{"n_layer": 9, "d_model": 256, "n_head": 4, "n_kv_head": 2, "head_dim": 64, "d_mlp": 1024, "vocab_size": 1024, "activation": "swiglu", "norm": "rmsnorm", "norm_place": "pre", "norm_eps": 1e-06, "positions": "rope", "rope_base": 10000.0, "rope_fraction": 0.5, "qk_norm": false, "attn_scale": 0.125, "bias": "qkv", "tie_embeddings": false, "parallel_block": false, "init": "uniform", "init_std_qkv": 0.0369, "init_std_o": 0.0369, "init_std_up": 0.0369, "init_std_down": 0.0184, "optimizer": "muon_variant", "lr": 0.00686, "lr_mult_o": 2.0, "beta1": 0.9, "lr_head": 0.012, "grad_clip": 2.0, "warmup_steps": 200, "schedule": "wsd", "decay_fraction": 0.551, "decay_shape": "pow", "final_lr_fraction": 0.0, "batch_tokens": 65536, "seq_len": 1024, "doc_mask": true, "train_tokens": 363700000, "steps": 5550, "dataset": "wikipedia_en"}
MLP neurons of a small language model. Each row is named by its layer, matrix (gate and up: input weights) and neuron, and shows model dimensions 64-127. Each number is 50 + 12 x the weight over its row's rms, rounded and kept within 0 to 99. A neuron's up and down rows have the sign that makes its largest values positive.
After each neuron's rows, "fires in" lists the words (lower case) most often at its 100 highest values on Wikipedia text that the model never trained on.

L4.gate59:64 40 30 52 56 48 44 42 35 62 42 35 50 56 52 40 29 52 51 43 12 48 54 52 32 38 54 48 39 44 31 59 48 62 41 51 53 51 49 65 55 55 43 45 47 73 43 40 42 54 51 64 55 44 68 36 56 65 28 66 49 42 70 34
L4.up59:48 30 56 60 52 55 45 28 50 68 41 59 50 67 53 57 29 51 69 41 33 75 43 65 40 42 60 44 40 43 53 67 27 39 43 50 46 64 74 47 63 56 51 61 39 68 46 34 41 34 53 71 23 58 52 39 32 46 59 27 66 50 44 56
fires in: "be", "before", "being", "article", "articles", "began"

L4.gate722:45 34 55 56 56 45 30 37 58 47 45 58 57 57 58 34 60 54 58 45 53 46 72 54 27 45 35 32 47 50 67 41 60 44 37 59 54 48 48 64 64 52 14 51 49 43 57 49 55 54 46 40 48 21 58 58 48 50 67 54 45 34 66 58
L4.up722:62 36 66 46 78 51 55 57 30 45 48 50 46 47 46 58 47 57 51 69 43 51 61 60 39 39 62 30 45 50 42 69 59 81 52 39 47 55 22 52 72 46 60 50 70 63 51 67 53 63 68 29 59 48 70 57 35 48 48 46 46 40 33 40
fires in: "as"

L3.gate420:57 60 40 58 49 59 50 40 68 52 51 79 49 56 57 57 38 66 36 60 46 53 49 57 43 50 48 50 42 41 38 44 36 51 43 35 36 31 36 73 55 60 71 51 82 39 53 47 54 42 58 71 52 57 77 64 60 54 40 41 63 62 59 45
L3.up420:56 40 45 30 31 65 60 53 49 31 49 33 50 64 55 56 59 70 56 41 46 43 34 56 53 52 52 44 44 43 47 56 47 54 73 46 50 56 58 64 57 55 38 47 43 41 35 33 50 51 47 71 33 79 46 55 60 43 66 66 67 62 41 42
fires in: "before", "be", "being", "beginning", "began"

L4.gate852:59 55 53 47 52 52 64 48 56 36 71 46 67 34 66 51 74 56 56 55 54 26 26 46 41 60 48 44 58 35 47 57 59 54 49 31 60 55 59 68 47 39 42 74 61 42 57 47 59 49 44 45 42 34 44 36 58 53 49 58 54 54 60 56
L4.up852:42 46 49 37 57 48 33 62 41 66 50 52 29 64 59 70 51 40 70 48 39 60 18 36 49 48 50 35 50 48 65 71 67 35 68 78 61 53 51 27 49 40 48 46 60 62 58 43 52 44 30 64 33 52 51 51 52 53 47 48 43 53 54 49
fires in: "of", "mother", "the"

L4.gate710:49 47 65 46 46 43 73 52 44 56 61 35 59 40 57 51 56 47 57 58 34 58 47 51 50 56 55 53 38 71 48 49 56 72 69 51 59 41 65 58 50 73 54 31 46 40 57 41 54 58 48 48 71 36 62 46 24 30 43 49 28 62 48 78
L4.up710:48 24 55 64 26 54 39 64 55 69 43 45 37 69 61 61 58 56 42 66 56 63 65 52 51 68 45 49 64 44 55 20 40 46 48 66 31 57 35 70 46 50 61 60 55 56 61 67 36 49 48 53 55 54 54 49 33 25 35 22 39 56 35 58
fires in: "each", "a", "went", "received", "came"

L3.gate659:49 64 73 36 39 34 69 42 18 28 46 31 35 46 52 39 52 51 52 42 45 58 65 39 53 31 52 55 49 40 53 67 69 60 54 56 46 46 65 36 48 56 57 56 60 53 38 23 60 43 31 51 54 52 66 46 55 67 63 54 44 45 41 50
L3.up659:31 50 76 28 67 26 54 47 70 45 38 58 52 56 42 55 36 52 40 57 40 43 34 38 45 47 33 30 51 69 59 24 54 64 39 47 53 42 45 46 42 59 54 44 55 42 62 34 31 39 47 48 35 52 39 33 71 66 41 53 66 86 47 44
fires in: "out", "off", "community", "offices", "office", "official"

L3.gate699:35 47 57 33 30 32 54 44 53 42 53 71 36 38 65 54 45 55 73 52 55 48 26 48 59 31 61 58 24 71 32 50 66 57 41 64 50 67 14 47 50 56 52 61 50 61 51 44 53 53 55 47 53 52 59 54 31 49 68 59 49 49 54 45
L3.up699:54 31 34 40 39 31 50 33 49 44 49 61 42 46 26 70 42 56 61 46 53 47 55 46 75 51 41 57 59 46 49 58 36 50 61 39 62 53 25 29 47 66 28 37 42 48 30 45 53 54 39 47 59 29 70 56 64 40 70 37 47 42 44 47
fires in: "that", "this", "it", "is", "which", "life"

L3.gate739:36 40 75 24 62 34 56 38 41 42 29 51 30 30 53 72 50 60 71 40 62 50 37 62 65 46 55 35 47 56 41 65 35 73 38 51 60 50 83 54 57 52 55 44 58 81 37 44 52 37 41 48 65 44 43 25 64 44 67 43 30 50 67 50
L3.up739:44 47 54 41 58 56 42 45 64 70 05 53 55 39 50 78 64 61 53 60 46 36 50 52 58 27 55 45 54 57 64 63 49 64 39 40 64 42 69 39 56 66 50 55 54 69 55 45 48 58 37 51 62 52 43 40 57 53 65 45 37 56 64 62
fires in: "this", "that", "who", "which"

L3.gate881:50 43 52 47 34 59 35 51 48 32 79 46 34 49 69 22 40 40 45 49 52 57 41 55 58 34 53 36 20 53 52 54 38 52 41 50 35 51 70 49 60 33 60 48 66 45 14 55 43 45 37 56 62 73 54 63 54 33 28 49 63 59 56 76
L3.up881:70 26 47 16 29 51 72 44 27 38 69 61 49 52 70 17 50 57 50 44 55 54 36 65 47 45 64 69 25 43 45 60 53 56 31 45 49 57 55 51 52 35 64 49 50 38 21 48 44 46 58 58 66 56 58 59 51 28 44 79 39 41 56 76
fires in: "is", "are", "was", "remained"

L4.gate877:54 32 58 49 59 55 52 74 46 50 41 46 31 38 33 35 41 61 56 48 69 80 41 65 50 61 44 53 29 49 42 35 47 47 53 68 36 49 66 55 52 45 45 54 42 49 59 52 48 36 48 55 48 38 52 49 47 57 72 53 44 67 59 46
L4.up877:38 55 60 55 62 55 56 40 67 43 46 51 53 69 58 44 53 49 57 33 43 51 72 43 48 50 48 67 59 53 51 47 70 39 73 57 55 56 48 66 24 54 60 35 65 42 46 26 26 29 38 51 30 39 40 59 52 52 50 63 48 38 46 52
fires in: "for", "of", "founded", "pounder", "found", "cm"

L3.gate360:42 45 48 61 59 27 63 39 56 43 81 42 36 57 44 41 23 43 56 29 47 59 52 66 42 53 47 44 53 43 46 40 57 48 40 39 53 36 54 66 40 50 55 56 56 46 50 63 65 45 63 36 68 33 43 64 35 58 45 58 57 17 50 59
L3.up360:41 68 37 44 57 51 58 36 40 41 38 71 58 41 53 65 31 54 53 41 44 32 45 55 55 34 52 56 55 63 47 55 22 53 71 58 65 48 42 46 43 51 63 54 44 44 35 49 63 53 63 90 66 25 46 58 53 48 44 56 40 34 63 61
fires in: "as", "made", "make", "shown"

L4.gate617:25 43 51 34 44 39 44 53 64 74 44 53 56 68 41 53 45 53 62 77 53 63 44 43 40 48 43 39 41 43 65 46 28 64 25 73 41 57 48 37 60 48 54 48 65 40 53 64 51 54 47 43 82 60 54 55 48 56 55 34 59 58 45 53
L4.up617:51 49 33 36 46 45 45 51 75 43 70 51 54 60 61 63 44 54 81 30 32 59 65 34 78 65 47 37 70 37 53 65 58 42 61 60 49 62 52 62 58 45 51 63 40 44 59 45 49 42 39 60 46 48 35 38 47 45 67 51 55 49 60 40
fires in: "love", "found", "known", "own", "founded", "based"

L4.gate827:54 45 71 43 54 62 60 50 46 48 48 68 36 52 50 35 53 50 66 58 55 36 32 51 38 52 56 48 49 36 57 39 66 53 55 66 58 52 54 43 28 42 45 45 30 55 38 39 47 64 51 32 56 68 43 45 41 46 43 53 34 58 60 53
L4.up827:35 73 52 48 52 41 47 56 47 69 48 70 59 33 51 41 51 61 39 52 32 65 51 52 41 48 63 53 27 42 69 42 44 52 37 43 53 62 70 40 69 71 70 67 66 34 54 62 57 54 64 58 39 64 48 49 45 75 46 60 68 63 35 51
fires in: "while", "through", "to", "of", "since"

L3.gate993:53 60 71 37 54 51 68 68 64 64 57 53 45 35 58 40 54 54 77 48 51 60 51 41 57 57 40 51 42 48 42 53 61 48 41 32 44 40 63 74 60 60 57 49 52 62 55 56 31 29 53 28 55 35 47 70 38 36 59 49 58 46 60 53
L3.up993:53 65 55 54 49 55 27 24 42 50 62 35 49 37 66 70 41 55 38 41 53 53 36 38 48 71 46 38 69 52 58 61 56 47 53 59 50 63 66 62 34 66 31 67 52 46 26 46 48 50 73 62 61 71 34 50 49 30 52 43 60 44 56 45
fires in: "of", "daughter", "launch", "la"

L3.gate443:38 60 57 31 51 48 31 34 48 52 24 53 54 25 38 43 44 52 54 54 62 34 41 65 62 82 37 58 56 65 29 56 63 40 13 34 45 39 50 65 43 56 47 49 53 50 46 58 77 45 72 50 62 46 35 48 39 45 49 63 58 40 55 55
L3.up443:64 61 55 36 51 56 48 74 69 68 81 51 51 49 50 48 53 52 32 14 58 66 40 76 53 48 61 56 44 43 54 36 54 48 56 66 44 53 39 62 54 59 27 74 56 57 41 31 48 72 34 53 54 37 65 34 43 50 58 58 58 62 40 51
fires in: "album", "along", "group", "almost", "underground", "although"

L4.gate762:41 50 52 26 64 32 40 30 45 54 50 53 79 68 68 49 40 30 56 57 58 77 57 39 57 56 57 42 43 64 45 48 67 39 39 24 58 45 42 53 58 46 49 62 54 70 43 61 59 21 55 43 49 39 45 48 73 47 76 58 74 63 29 69
L4.up762:61 54 28 58 58 59 56 48 64 52 58 54 17 45 49 44 53 64 68 63 41 36 42 48 50 49 47 66 42 54 75 56 37 45 66 69 49 43 56 72 36 43 87 62 77 46 62 59 52 58 46 35 69 49 63 37 27 52 55 31 36 44 40 38
fires in: "as", "of", "admiral", "bought"

L4.gate946:47 44 43 57 60 41 45 35 57 47 39 47 32 55 54 79 35 38 39 77 47 36 39 38 42 44 58 38 48 34 13 48 63 42 45 37 62 59 67 49 45 69 56 72 57 47 63 44 73 49 38 29 77 45 41 42 54 38 50 60 49 58 57 45
L4.up946:55 41 46 56 38 44 36 56 40 39 39 36 55 36 56 59 57 37 50 38 63 53 58 51 55 39 29 47 57 42 40 50 66 62 71 56 34 53 51 29 70 31 78 56 40 36 70 43 29 56 50 54 50 52 48 32 57 46 30 54 58 40 39 37
fires in: "of", "christmas", "christian"

L3.gate573:51 43 48 45 75 51 41 55 56 58 26 62 52 68 59 43 48 65 46 55 56 31 32 59 64 42 53 81 47 45 44 51 46 45 25 53 54 62 40 49 65 33 39 62 42 37 45 46 65 51 40 62 36 52 45 46 60 53 43 69 42 72 43 66
L3.up573:57 63 45 51 57 47 49 65 09 59 47 51 19 53 46 39 38 54 55 39 51 36 40 49 42 31 55 55 58 41 51 60 54 36 45 60 61 41 38 47 59 41 49 45 45 32 57 48 73 49 52 53 63 45 40 71 41 46 59 59 38 37 53 61
fires in: "well", "he", "won", "was", "also", "his"

L4.gate717:65 49 40 60 48 69 43 48 48 52 65 54 57 51 44 43 39 40 55 53 58 48 41 79 52 53 61 49 67 50 64 75 85 49 51 47 69 66 42 45 50 55 47 69 49 38 37 43 38 47 59 42 54 66 52 48 57 48 48 47 58 66 56 47
L4.up717:38 48 62 55 42 41 69 52 48 65 44 45 44 46 58 51 38 57 47 41 71 62 44 50 23 75 69 50 51 48 46 61 51 58 41 60 42 43 34 47 70 54 60 50 65 41 55 31 44 44 20 49 45 25 55 52 43 55 51 59 54 53 51 28
fires in: "and", "to", "despite", "before"

L4.gate933:36 60 69 61 55 59 28 51 57 55 71 44 47 56 59 69 53 47 32 31 47 54 22 54 38 24 55 50 58 53 61 54 64 68 47 55 41 54 62 62 33 51 62 50 62 52 60 53 48 66 47 44 54 36 25 38 53 81 48 66 47 37 45 46
L4.up933:56 75 60 58 45 71 46 42 51 56 48 22 55 63 41 37 50 27 68 88 49 63 36 75 52 55 53 54 38 68 54 45 48 78 55 70 39 47 45 40 29 55 51 61 34 53 44 41 39 63 62 47 42 50 38 54 44 75 67 76 55 37 50 39
fires in: "the", "therapist"

L3.gate436:47 27 28 81 39 80 58 64 52 48 63 34 39 40 47 52 57 55 23 46 39 41 50 50 67 56 34 49 50 37 41 54 15 58 57 40 46 32 35 50 44 31 38 63 38 38 51 40 39 48 33 58 50 52 61 38 67 46 84 58 44 49 43 41
L3.up436:38 64 43 57 34 64 46 58 51 35 60 54 41 43 40 55 44 57 46 50 54 36 66 51 63 76 40 35 39 34 42 52 19 74 68 67 62 48 62 49 29 51 31 56 36 29 55 46 51 43 44 56 59 44 56 49 58 49 31 54 64 48 55 37
fires in: "young", "spanish", "small", "oak", "old", "younger"

L4.gate739:46 62 51 61 52 46 42 50 65 69 44 59 56 54 45 53 58 45 57 35 40 64 68 55 61 39 65 64 45 26 70 40 49 68 37 48 56 39 53 63 60 57 55 53 50 64 68 35 72 42 43 69 61 64 50 64 59 74 47 68 39 30 47 64
L4.up739:51 71 58 61 42 45 62 56 63 70 63 42 31 37 60 45 47 48 48 42 37 46 35 53 60 47 43 73 56 52 58 60 54 76 71 45 51 65 39 51 65 47 76 36 33 50 71 55 51 51 54 39 58 56 55 63 48 57 68 66 51 43 55 35
fires in: "on", "suzuki", "minister", "1970s"

L3.gate940:81 53 16 39 46 48 53 56 29 52 47 61 42 39 49 53 53 76 40 44 50 46 28 42 55 36 40 61 50 28 40 47 60 40 33 41 61 50 39 61 51 31 52 38 63 59 42 35 45 60 40 18 48 33 50 43 69 25 39 62 32 46 74 38
L3.up940:70 39 23 45 35 57 51 45 49 50 76 36 54 24 56 67 49 52 59 54 46 39 57 49 50 36 39 39 66 30 36 48 44 29 47 49 74 26 62 57 50 44 62 39 63 66 45 54 49 42 37 37 58 32 69 56 59 25 57 44 31 41 53 37
fires in: "large", "anthony", "development", "long", "developed", "although"

L4.gate923:47 42 62 38 46 51 35 37 31 65 50 44 47 23 51 40 72 62 49 50 25 48 46 51 64 74 52 50 31 52 42 39 37 42 45 85 54 63 40 66 65 54 34 51 53 38 56 26 48 53 59 46 65 42 69 38 51 39 64 42 29 59 73 73
L4.up923:52 57 55 46 37 66 44 36 42 59 53 35 32 43 41 55 44 40 70 70 48 39 47 35 57 53 45 54 31 37 42 54 61 46 60 68 42 47 56 42 49 50 69 54 50 61 69 52 51 62 74 53 62 60 61 58 58 71 47 46 54 32 56 32
fires in: "a", "an", "whose"

L4.gate720:52 45 63 44 42 59 58 50 40 41 71 68 47 45 28 52 60 77 62 35 55 60 58 41 60 64 37 46 59 48 33 47 40 37 42 49 55 40 57 47 59 63 56 49 46 46 39 54 42 41 55 18 51 68 66 45 38 43 48 42 47 34 58 46
L4.up720:48 57 52 44 62 60 41 74 71 52 44 62 47 73 57 39 50 82 62 51 52 55 44 59 47 43 64 57 36 58 48 60 62 45 55 34 34 70 37 35 44 64 45 43 57 53 37 46 37 50 47 25 51 49 43 43 49 41 42 58 47 20 36 46
fires in: "be", "could", "were", "become", "as", "given"

L4.gate102:36 41 49 43 57 57 54 32 34 44 71 61 54 41 44 55 55 71 34 28 74 61 36 67 42 48 67 69 39 43 65 55 77 43 44 44 77 53 55 50 49 47 37 37 59 58 57 70 36 43 31 62 37 58 50 53 46 56 42 38 53 46 57 45
L4.up102:81 63 70 65 50 40 27 32 57 68 73 52 57 42 35 60 44 39 36 63 58 43 49 44 44 57 62 55 54 67 39 43 36 42 35 41 68 46 39 40 49 55 64 64 33 58 46 63 50 54 41 59 39 60 52 69 32 54 45 46 46 67 62 43
fires in: "has", "played", "playing", "have", "professional"

L4.gate207:34 60 44 67 48 61 61 62 39 55 46 44 52 38 41 40 68 88 41 59 42 62 36 54 70 55 53 49 45 52 76 18 46 46 39 48 37 73 42 50 46 41 38 49 58 43 31 41 33 38 41 35 50 46 56 48 58 49 35 49 54 67 31 47
L4.up207:40 25 55 61 46 45 70 57 31 49 30 67 47 48 45 59 54 77 73 46 41 63 36 59 72 47 53 46 35 34 39 42 44 59 65 42 61 48 62 50 65 37 59 34 50 53 46 38 48 52 52 39 54 48 46 35 49 37 25 33 38 33 30 52
fires in: "first", "is", "second", "was"

L4.gate509:65 53 52 50 51 65 44 64 44 44 48 45 58 61 55 46 25 46 35 41 46 48 52 40 47 69 64 54 61 49 49 80 57 45 36 64 57 56 58 57 35 49 59 56 53 52 44 65 51 70 56 67 54 46 44 49 55 27 44 30 54 53 50 60
L4.up509:34 61 61 59 57 61 43 52 51 59 60 47 52 40 53 74 31 43 52 57 53 67 46 45 50 51 23 48 62 33 58 57 55 53 57 62 39 48 53 32 56 54 32 44 52 60 46 27 36 53 67 48 30 61 40 49 19 31 36 55 61 71 67 43
fires in: "of", "until", "from", "since", "by", "later"

L3.gate424:43 37 62 39 42 43 60 53 47 62 65 41 54 54 28 59 50 54 48 39 61 51 44 49 45 73 50 31 47 58 49 33 56 53 46 44 38 36 40 67 39 36 37 61 53 45 45 59 73 67 57 41 43 57 61 62 45 51 31 57 49 35 43 36
L3.up424:51 29 42 50 54 63 52 46 34 54 54 21 61 48 43 51 45 59 55 43 52 54 62 38 49 63 58 67 64 71 30 38 56 13 52 59 53 61 27 71 52 47 57 74 60 60 30 41 74 54 52 56 55 80 30 48 70 43 58 33 55 60 62 16
fires in: "more", "released", "each", "every", "make"

L3.gate549:56 53 21 42 64 46 50 36 41 43 36 51 32 56 52 47 41 63 53 39 42 54 27 70 47 53 49 59 49 63 35 64 50 53 59 68 40 53 70 32 61 62 47 52 50 38 42 58 67 46 51 52 57 40 61 66 54 44 43 48 56 45 35 23
L3.up549:40 71 58 46 42 50 34 53 48 51 52 51 53 53 43 53 46 62 61 52 59 35 62 39 52 60 48 75 36 45 37 52 42 52 42 57 44 53 77 48 50 20 62 40 55 65 45 60 44 32 48 57 56 25 59 56 57 44 40 33 36 34 56 52
fires in: "railroad", "s", "party", "british", "of", "germany"

L4.gate790:63 39 54 55 85 27 31 58 26 38 51 54 45 45 46 42 59 51 64 44 60 54 47 56 52 44 45 77 59 51 40 43 48 47 59 49 49 40 46 44 42 46 47 74 42 38 53 36 54 33 43 36 58 34 54 51 60 53 41 33 26 68 34 58
L4.up790:66 55 43 44 46 31 66 52 19 46 67 77 54 44 59 38 52 54 55 67 41 73 43 54 40 56 73 54 36 58 74 49 79 70 64 61 45 65 56 53 50 43 61 42 23 53 49 44 51 45 43 50 54 57 64 57 60 55 39 22 58 42 28 59
fires in: "of"

L3.gate142:35 51 50 56 56 67 67 60 32 56 61 38 35 38 71 51 49 42 37 34 56 32 62 42 60 56 55 57 53 67 52 51 56 47 58 33 43 29 52 50 27 62 48 63 51 30 52 25 28 64 41 52 60 41 60 46 53 27 29 72 46 54 51 40
L3.up142:60 33 25 60 75 69 61 62 73 71 47 48 58 48 49 34 49 64 34 39 59 35 57 45 31 46 43 65 55 48 57 61 45 47 53 52 41 66 68 89 62 26 49 53 49 39 41 48 45 44 52 48 43 54 34 67 58 54 52 50 55 41 36 54
fires in: "early", "year", "years", "young", "later", "younger"

L4.gate274:36 48 61 59 69 55 54 70 33 47 55 46 47 33 29 55 58 42 65 40 55 78 61 54 56 67 42 55 38 60 39 80 54 59 56 33 61 66 67 54 36 44 36 61 35 62 70 38 35 14 45 72 58 61 59 38 64 44 21 40 41 38 51 21
L4.up274:45 53 54 66 53 49 70 39 55 51 29 53 41 43 42 54 45 50 32 22 57 51 55 55 61 49 42 79 56 42 42 67 50 43 33 75 56 50 39 33 51 50 54 69 37 55 48 40 57 56 37 41 61 35 25 57 54 51 55 46 51 49 51 32
fires in: "to"

L4.gate51:41 63 56 73 51 39 26 59 57 55 44 59 50 45 38 40 54 61 56 43 59 51 26 79 61 52 42 62 56 33 35 58 45 46 51 45 56 51 57 52 40 70 45 53 36 71 38 37 43 50 34 62 56 58 36 36 68 63 48 68 53 34 51 38
L4.up51:56 40 45 54 45 65 32 42 61 38 64 60 35 46 56 54 64 58 82 57 52 47 52 47 61 56 62 42 36 54 56 75 65 48 56 53 53 57 42 40 56 31 72 50 51 66 34 58 33 45 38 48 63 60 30 61 40 52 42 29 54 46 65 52
fires in: "this", "such", "these", "however", "also", "another"

L3.gate423:38 29 51 43 25 53 60 53 49 62 54 67 37 36 41 59 66 17 53 56 32 59 48 22 46 58 58 41 61 43 29 63 58 47 47 66 28 54 71 60 52 58 69 56 41 33 36 63 53 67 45 35 64 67 66 48 46 35 50 60 30 50 23 50
L3.up423:50 36 59 62 46 32 41 41 58 48 72 58 42 31 72 48 69 48 33 52 50 51 45 55 58 64 41 18 45 57 24 58 44 45 61 61 42 48 74 61 59 46 22 66 43 46 44 52 37 46 65 48 51 71 40 55 40 59 35 51 34 42 26 56
fires in: "a", "of", "your"

L4.gate324:62 41 39 52 60 54 49 57 56 71 41 52 51 55 44 64 41 34 44 62 35 56 42 56 56 56 76 39 35 45 42 17 38 61 53 56 33 53 52 35 66 68 38 68 47 45 59 40 24 55 78 48 65 46 63 66 50 44 70 53 05 68 60 44
L4.up324:35 45 31 31 63 40 40 45 43 47 43 41 41 57 42 39 43 46 42 55 59 33 49 44 57 48 37 46 61 53 68 61 54 47 34 61 78 74 54 63 67 50 73 59 43 35 56 54 47 53 62 47 62 32 22 45 63 53 57 35 47 58 71 67
fires in: "and", "a", "or"

L3.gate585:52 67 50 75 42 40 40 46 42 81 44 53 62 42 45 41 57 58 70 57 37 55 36 43 58 33 59 42 52 25 44 60 54 58 59 52 38 54 64 38 51 55 53 53 50 43 53 50 43 43 38 30 51 71 55 55 50 57 51 51 57 56 66 63
L3.up585:28 64 50 42 63 63 47 40 41 57 60 46 54 22 63 49 34 71 61 60 48 37 64 50 45 68 68 59 53 40 51 57 41 46 58 65 43 65 32 26 33 57 56 57 52 62 70 58 49 56 52 42 59 80 26 70 72 28 30 25 47 47 65 72
fires in: "which", "while", "and", "adelaide", "whom"

L3.gate767:45 66 49 82 64 63 36 36 57 50 50 31 52 64 42 65 58 54 63 48 60 42 73 34 48 40 57 49 33 54 36 59 57 28 36 66 53 65 41 57 40 61 48 54 58 76 58 58 57 45 69 75 50 71 48 25 47 33 43 53 52 57 50 53
L3.up767:48 60 48 68 41 57 60 58 54 57 41 51 64 44 40 56 43 33 55 48 41 28 42 71 48 41 77 61 47 41 58 59 58 61 53 40 46 67 51 49 53 49 46 38 43 39 54 70 36 52 61 60 44 69 41 53 55 57 51 41 51 48 46 43
fires in: "not", "began", "be", "went", "before", "notably"

L4.gate525:39 78 60 58 45 58 38 52 27 47 50 64 23 68 52 48 49 45 61 55 34 63 42 55 52 39 53 55 73 61 36 31 40 67 37 43 45 58 46 53 25 64 71 51 47 63 53 60 39 45 65 37 40 57 49 45 40 44 63 49 50 43 44 21
L4.up525:51 54 63 49 58 56 24 66 65 41 40 42 49 61 38 65 51 51 36 82 49 35 53 79 58 53 48 33 46 32 38 35 66 43 61 51 57 69 45 63 49 53 36 43 42 53 47 51 34 44 36 52 50 63 40 49 51 55 66 52 41 61 55 50
fires in: "the", "a", "hours", "historic", "goodwin"

L3.gate370:48 72 63 53 58 57 77 60 46 27 49 41 44 48 67 45 49 47 45 36 58 51 37 48 40 46 63 55 52 54 41 53 34 34 27 51 75 45 55 36 42 29 64 66 54 56 55 38 36 42 35 62 58 57 57 50 57 66 52 55 34 69 82 44
L3.up370:36 47 74 66 44 55 50 40 54 64 40 51 53 55 44 33 41 52 52 37 48 62 37 65 51 46 52 57 59 66 50 81 47 35 63 55 56 58 38 53 39 34 34 64 56 63 38 50 26 35 51 80 63 68 48 62 23 50 39 58 29 56 56 45
fires in: "has", "have", "she", "having"

L3.gate108:31 41 47 77 57 64 34 48 49 52 81 42 45 46 13 64 55 51 30 54 48 48 49 59 45 41 48 36 63 37 52 32 51 64 60 48 36 62 34 46 51 25 32 50 59 37 69 51 48 53 71 42 61 49 41 49 47 50 52 65 60 56 65 49
L3.up108:37 40 45 50 48 52 51 39 33 47 74 51 55 18 27 42 62 39 72 45 48 60 60 46 58 44 55 46 46 38 43 33 42 59 25 57 44 51 62 82 31 52 46 74 48 49 44 58 39 55 29 48 52 46 36 31 51 42 24 55 58 48 50 50
fires in: "in", "the", "slovakia"

L3.gate661:48 42 68 34 45 62 37 41 48 38 44 37 46 48 53 56 57 41 48 62 52 50 38 68 71 50 44 51 53 36 29 40 51 48 32 38 53 48 44 38 50 56 69 53 45 59 43 37 54 39 53 61 57 70 66 52 70 46 45 69 73 50 60 35
L3.up661:47 52 51 61 42 35 60 65 47 48 65 46 44 30 38 43 26 21 84 56 41 47 52 15 48 43 28 51 40 50 53 54 31 34 59 39 29 55 36 64 50 61 48 62 52 50 53 59 40 73 64 40 38 48 52 42 45 56 53 18 62 29 61 42
fires in: "this", "which"

L4.gate593:49 48 47 61 53 37 70 55 38 37 62 63 23 49 52 39 71 59 49 51 44 37 38 38 63 51 65 43 66 50 31 58 40 45 63 57 46 55 71 70 54 75 47 46 28 59 51 44 29 42 46 53 55 52 41 50 20 53 51 61 41 71 55 45
L4.up593:37 22 50 51 53 49 50 71 62 42 53 49 59 41 62 43 37 85 43 53 50 56 30 48 57 45 67 51 50 52 71 51 39 40 14 46 45 39 44 55 49 50 45 79 53 50 43 58 41 53 43 69 63 67 46 47 60 36 54 44 54 65 31 36
fires in: "after", "following", "with", "of", "went"

L4.gate493:36 54 38 30 53 34 61 34 63 54 45 41 74 55 63 50 60 67 41 39 66 43 34 52 52 36 59 50 61 41 48 55 34 58 63 59 49 36 50 55 56 71 53 53 65 48 61 70 44 40 53 47 51 55 59 44 66 64 49 48 33 61 55 45
L4.up493:57 62 37 57 46 35 69 48 63 55 42 38 56 61 46 63 48 59 51 40 63 65 67 48 76 67 62 48 42 58 48 54 47 59 44 57 63 74 66 62 47 41 45 65 65 45 69 50 53 51 65 67 42 40 26 50 54 51 47 51 59 68 43 46
fires in: "in", "income", "from", "of", "information"

L4.gate184:65 52 36 55 41 49 44 53 46 31 47 44 39 51 35 58 69 65 49 55 62 45 37 40 42 46 50 38 58 68 50 47 40 72 46 51 44 65 47 68 45 64 41 43 41 48 45 67 52 50 24 28 45 73 33 43 51 64 61 50 77 67 60 28
L4.up184:71 43 54 62 39 73 39 37 67 60 34 48 34 44 44 46 48 48 74 49 42 39 59 42 33 24 44 44 38 49 35 45 58 64 37 56 41 60 56 49 74 37 65 42 36 56 59 65 55 41 42 56 74 21 24 67 43 60 46 59 48 69 56 57
fires in: "small", "admiral", "television", "next", "selected", "reception"